config = dict(
    head_dim=128,
    norm_place='pre',
    rope_theta=10000.0,
    max_grad_norm=1.0,
    max_steps=5206,
)
MLP neurons of a small language model. Each row is named by its layer, matrix (down: output weights) and neuron, and shows model dimensions 128-255. Each number is 128 + 24 x the weight over its row's rms, rounded and kept within 0 to 255. Numbers have three digits each.
A block is one neuron, or neurons of one layer that tend to fire together. After each block is what it responds to, as a language model described it from the Wikipedia text at the highest values.

L3.down461:117122127198109118087115162104131128109133126109158110161096114101122141115092128184133147122104126083084121141089090133093123143142156105154129131119119168103113132090155134102118125155142095161106137102148096115157128152141135078142163133102157136153125100155164143091135132139087109080096141166157142088151107091127109072134150106048134115147102138188111113116147126158151168137117
L3.down509:094104155170133137150096132132134140156086095125133079155143105129085135133128131157129158135122115105138095114089136103135106102121133133188102195114160147091150142095127151144163158147141122129114131107127104150162118147101091110146116126128141133100110103130125123095120135135139109122099109128140134101115115134174185122143146141083170115123120136157101081117160130098093119104162
L3.down589:109098097138122144093120160080117137111112126155108102109152140134108114121148099116155103121099146114111132131069130158104125094129151084147176183095119150144141140162135159081152119117112130090095167146112136114103133149139133106143121146074128144110125147097132108074142139146118127107121134134154170077163159141169119082094156112118140114161088124152147163103147072153157121127133
L3.down885:089101128152124103126194127162132151104136119145143126151138131167140112100159134179142129115156112075093106147122118124106132097133120122108143137169129159165156108139160117106189063137132109208127127098152170109102094145116164064091081123129121158139103125111097104165146153143097156113139140102136125130154120129148093112112124116108183119128108098162115115149119095116115138072122
Description: Mid-name syllable fragments. Word-piece continuations inside foreign proper names, mostly romanized Chinese, Korean and Thai names in lists and tables (Che-ung, Ts-ing-hua, Cho-n-buri), plus digit-group commas.

L10.down6:147120108137150120122172103137174135133118129116112103177137077132110144093128113154148155102139135076098132136136148126108130140104151127119109115160073149124101138161106172118118074163159104128113136115124088160100132140163136147154100121106147116154093120107151161110119113096095216128121146139066148112124092153163112154149130150123101132143139135092123122152130145136137132108126
L10.down63:158139102099119135117144119158137119148106104131133093129122132136109109130148119155142096126143152116145127127094113110148113164145110118159139109128112126131159160139129127143101177115112143168122110159099178167143126129133147118085166128123119122119116160194119119096120065155104087082090122160172100135187139130143087157156139138174113122118119112087131128114134194102147094135136
L10.down67:102078134142113142150142167111123139145115106101118142145180139076151102113107115134142110129117103100103105079118127079091091146098105110115136116121175127173141150174182187143099111128147106160129120103113131149107112105131116141163147147117146120155123121095149141117130102098109096093121069138095139123095146155104136124120133095161083141102114143124140172130130136091090149113141
L10.down68:142154142151129138112124182108114122142163132083120127136137091128109130114109139152102122106080109112110165117145095174150140144119109139099166114141084122079136143145154142105113117111123157113152178138135144089131142155096098119161110165139115128109140137132144112131114119116100127127136166123139085129137136125087142136108173163167143085112106113101129114149079130133113161122112
L10.down289:163159122096118131108168099172135148134160144099142134122125123137138177104149072125125100129114112162105146138142128121140136126114085141112086120132141111141130150099118133146118173170174076131072134109116134102154107125127080135149134142139126114147075168135185203107136107098133080145149155163125110123091131134134129084131155125161125131115124075113110119130103098131140104139089
L10.down437:168173131129110132092173134154146082159134151104089119102135134138137139113119136126179103105128135101105130128168115063162123122108117135145163123136126114152118123091138127105120172093103127143112097102147167168138110137107116090153127108081196118140106123126096166116108095128145100104127104101116120109105160149104138125119145143194133167143137135110140142099093159118166089116131
L10.down441:135066092132150138099139132127122095140093095126124092169103135196141113124130162134192093111164135157130118129143122114128143147126084144145097142120149146126158179093127124105090122099101115104142150115123127119143113127124136145189113117114160090147150126173127141131123073143087118181170139145115138108111092143141153107107138179132146131129088126127099125149129144139154138161104
L10.down513:112084114120119146163152093119112130106130155138126116106147154086127091110130129127111148145105152127139096092129135122149050106121140081102130125132141132119117127123147161138153050116150161101113153152122102107118136135135110134123114119124130131118086182166093136126154178147101181137148143134135128128112195119121127135109157143202122119131119130110165125068123101124093178131159
L10.down674:133135130113154127090095161154144135124162131075105124108106071137145136109102133104134119094126096169095106119163139115133111125096157106166150199115134107128081117115101153100083104092157095145120113125130157107160117122133132119153107139113149146127134146151128160127150126140124140131139122120118139157112084125132154145140137125121105148157074131145105130158158171146111093113099
L10.down715:145134129185151161102149112124116116144144133120138081150090136165109099161126058088107147137169148144134160146107137095118096110116171121126159112120108128144079087136157169111148102128167127167162106105158126118163129129134189130140113153114110189123135129129124105122118138084138065100115192113079072126118144083134126135141140159122142143143122153095132110136167146142140139130093
L10.down730:096157116122155112137136118097137129175116098113144114124131141157165127119119109133154157115069182101117137119123152124159152151124128094127130123145133120149147145136153151108154116129184123156094123102135132111046126153127122104106123144120079140082102109131132145119096122129168135120165131137127108113124173145073103083132105084125107108153093128112136100131122120135132118111148
L10.down740:112127125128141151149135160143133110126120101086109082152144085131085115145156139153114107121129151177191150078147134168147122133152145113114113156110126153086134153163140149152111104066153129122110095153119106147083048107162112150154125118116108094115121112181139142165092120129160091125116144140133149156118075153091154123118146112092133153161157140094084140093163132114120125134150
L10.down766:141114126148120138115126113099145120152065094100092143061154144159173140103131173153109132147157122127100129109111095136162114148147136163126119134126126106107116160106137178152159187106149085099135129165166149116134134129102109132135144102142116100123110096130112191121145114129116128124086109125091134092118120139123117156122166174133070129105133105108119107118145109121146150117094
L10.down793:135135131121079117088147136092118133153142076155128112158171159179156164111122142166132149137102112162104117116113066100121120136194087118156152168126122162117129150108136165102146069120139138084123136196137132157139119120127108161157126156111146095146149120086110132139131168133114088131099173126160100150129124123138111132097119145139165163150171138120130135106156134092111125118162
L10.down885:123105116133158088105143097148121089144152136107112099118077164153117115141135173146152188146116148153148114144094167127145137110094176120139138105121136140106109100128188099140124175109131175145134127152133113166107121135130145120153116161106109139122117143098117149127124124171112097127110101135105118126149138145146087107079151150113151120115160106101083095137146133095109159093115
L10.down889:174107144118136091133147155151118115143160111100112122157108126150128163116172087140116156156175114139134079107134133115118134103091145082163148094131111140135156178118119087136127154080130152122149156121110108149125128140129156118107095145142134124174119152101150097100094155198147132126146170178152108121114084112148124137137170113091136132130128121153120119108159149152125114205121
Description: List item boundaries. Line breaks and leading pipes that start the next row of a list or table, such as a new "- Name" entry, or "| 5." in a track listing.

L10.down50:137138143160168132096126114126124108131142171087124106122095127081077127108091112126159090181164104132164168111129128130126138137155097138153141126152135147124138111135137070144102140114090103141113113147168154114126121138103107096121104164127155126135175124158095101135144190157125111104161122143092135158164108165158139130119138133141099131165148177116110127133142143159132150148119
L10.down56:131120141154102123121142120117122127120168137145112138162143190116129136091120123097125097098106127107156145092087134176127152099108151151141147114118118140147128094180133126120172195130108115121122143120096157131080162091084151146140163139109112132146118081148130166115170149131108156101099128134143178122139201104121103174101131122179118164114095085115095179128101103157137127096112
L10.down106:106135110138150151164180101130110077123112138114149106107167173128095081100159111141098110141100119129101126081126143174153148130161140099114109132155121111150118145138139133126141084159153112129136123158107186082089131165135130134155152096094139138138120136110148144147095166143113116159128087136116130091168155156112133136135128143120089071109102092069118174172147137123108087129101
L10.down178:110154124110096135104149179112132121099140148179158143141137139119179068156112139104163138132121102115108163154125153083152102151136141137109137138130113156190082164134119156152135139117114097126219129103165099130102099141128163139121141106152118076108125088117141108110138152162104096097110108108136150140143148113155119138150116109105168118129131113165123129077174104148149134142113
L10.down325:120153107143128164172151124136102094111157170131165144117113134153161133108111189133155137151165140109138128132134144076108137164125097107101128086135118127091146133085137135148118126105138120152106111081114108150117167141129177131123155161152109104073089132132125116110156159129147118170158154129132116159121124119123116138138110105177089110164115136109137133143123113120134129106080
L10.down418:116142132190170149161136155126164138144126108120120084107152149088132149150134087153113114121158134114116111171156107131082161098129120157111094133108107114154094153131173124067126101108108104152107107114116147111138141097117131134132150134152123147107166109144161140136129156123082184077105156169121142130155157074123155086116140112084071163152130124126110108115102155108119141102127
L10.down697:122119102111105132103122139190094114131148129183143114082136134153090120156186143110125137158113114112132129148141102098136124160131124153132124149122114155142110136084105116145130090119122134109150120130155093164122105138147122115128133112147114108156105131108161178121125124168144122187155113133125188102145127171111127160126073108122155120117115164125152135069138122128140182149144
L10.down752:133146122121126117107172131111128148114186132100132114112106138113150111160105126109105154124068140070150139163098175128091154110125130116088144124133126171172114119087171135117117152157141133092148137135105104128125111148163148080117112088153147137171149120135135123136097172091091136120149141127119148083145139074078113161121126091114113098082118123152105136133150133149168154170118
L10.down812:103182121088143150081105126142155121098108125109092132125109097153068162102117102124127095150132101187151144124154189156159132128145086084144122158071123119145134128139123097125094121117110130177124097123131151173130152090132122193160142116141134107116126105140171110147148111172113095111170117103101132129130142106115150147124151135135152144138109155124135115123123120133133101116111
L10.down829:118122120156160084103109178101106119105103171153131158126145086124153139156127117089110112124107154094156138143137145105106135121149160129104124108136155092178145144124141135093119180105103144100134133125138119144168092130098132127136111133121140098115129117148144156150089083135163136142123093127143120162125113142161146094127162165113148187147109109192115117131167150136131120101137
L10.down839:136091116090153103105104167096139138155154101122106134121164114126142163123156134103099146089141146097184095158100115100101128143132108137149149110123124174127099134141095130135154136118146118132128128124117117142125087186108139124148100111132131155108163107111129120127148146123168078118077097145158113120124125113175132121148153134120135163083138137144128126127101126115126141119180
L10.down868:130144168180113125143094127132133124114146132102157146084148115136137094102105168173151149096131122141113088132119142115111116115103135132140124137131169145117118090123171141090096158136148099146117137150156126145096143146145081180187093135116160143154138115123143164108112117074104128138135161129127137141136129165144146125148072174128161153123117124165139132101132112088139126104131
L10.down893:108137122140109096081161157094159109139121175097146113137136129128095148144055098142100120113134167099109158107155100147095149138118120098132156112145105192143159123119094122126124089154113107137137155104124154133108152172134116121149152118150085108111171151132134116142112140106165119155064094167121153106107107111137149092119104130180130146130095113097117116091125156156150102147133
L10.down903:113129096156148132119102141129157143097130103123110137099084123141084084170113168086112124155107092133127164123116099073127109136102080167169120138126148144071138146111129143116117116139158115145134101156136110155133143127143149146117145147127084138179148140126081154122134118119097097188150132109114125107145113163139168149139120107140108170109125111101120109152148131151162153122107
L10.down913:147126091125121094080133148121098127110159083127157112143131164156135143131113117113117161114149153109141166144158087115126185111114079125133129163113158147154162135120112094173104086092139114142150145188148091129159133140136143123154132165114130211179127155111145157108136121128103101136134130137091155152157143134123154156116137136062121095130139112103122080078151159134146129121123
L10.down914:134145146142167077131145089158072125137130110103101155095122113172139091136117118130130126111162129063120103136116143147121107147143114115152160138111135119106112153123139186095112097099134094115104122137150087115161105093120106097144119103132111148140112105091122126097136111149111157101165137112125118044116103139121177109120171131178121141098125121132127138167136163137168125091085
Description: Foreign name fragments. Word pieces inside romanized non-English names and foreign titles, often in tables or lists, e.g. Pinyin Jiànjūn, Nwankwo, Silusilukkum, with their closing quotes.

L3.down79:146130077129193133178134109152123134124106152140130126080115131159176110139168130098132136114138130103150142144146168133124150117170130136133123094120111137115148088119154154146111137089160168119144140105110138069102095143125111134130173128112139149140158144141120122103145112127099127098135181120148133143153098135112145147111129165213117139141087142148102109109137146127107144103128
L3.down559:121094116156107136100163109160136146103133158142088113139137139152088127088077138154106130122095147128146142149095185101152103140103143131164107189140112116121096128118099127108113094123140069110106109156139129106101142127125134112181153108160127144135075160116165120177122139149158107163085091119113146127141119152146144135148132163092134154127117148141163105109140100133135098120129
L3.down690:145122059137112132095108144156172099136116148127138136151175106116157133116112143149165104164086117149114119129085166133118126154155117107126156146145107155153094129129146085117145158126095109146125116198098119106138161120105157123141168123120091182139127173138188102135138136141124149152123094124146147123151134129148072117129080097142130150148115130140104109085087128146112152150092
L3.down736:141136102133119170106119162101110089121111146114110142190117142086127132159142153144106107139091139118115143109150203100129124176142147130168157155103122164143111098088115121103117180126096163169127102118174153082151097108143142154175121135138151170138112122138131166086109152157140079118111098168158167110139146122144126161165124150077111126149121104153151072085097158128116127110129
Description: Ends of name entries. Line breaks and colons right after a person, team, song or item name in lists and tables (e.g. Aberdeen:, Price Racing:), plus was/served after a surname.

L4.down475:084101132118121176111143141128111106129130117130139091131140134098131129196091102164105087140130138091164129092116174139143128146115133099141157167106157157133088142113147088148146112138136148076119155134125150100159107140152129145125107100168184164139143150122097137117086167135096082139122159123145145100139093112120140167165122101156157129163083144092148146101133104111122114101149
Description: Item separators in lists. Line breaks ending list entries, verse lines or table rows, plus joining symbols such as en dashes in ranges (1997–2001), slashes, = and ·.

L4.down39:156168086147093138122151126148112104113121145141122141138111145165140121117149153149086126144139154121127116124084144110167130114133144138120112187094105091133082160102126182136105152110119126118114133166098129114125139167130133143111102062178098136109085083131139164100160135133113104100116125139124132118149100083120128159109137141086146103119159074133143149138124137104163100124135
Description: Chinese given-name syllables. Middle word pieces of romanized Chinese given names such as Xiaoming, Jiajing, Yihui, plus some inner pieces of other foreign names and verbs (Uttarakhand, resulting).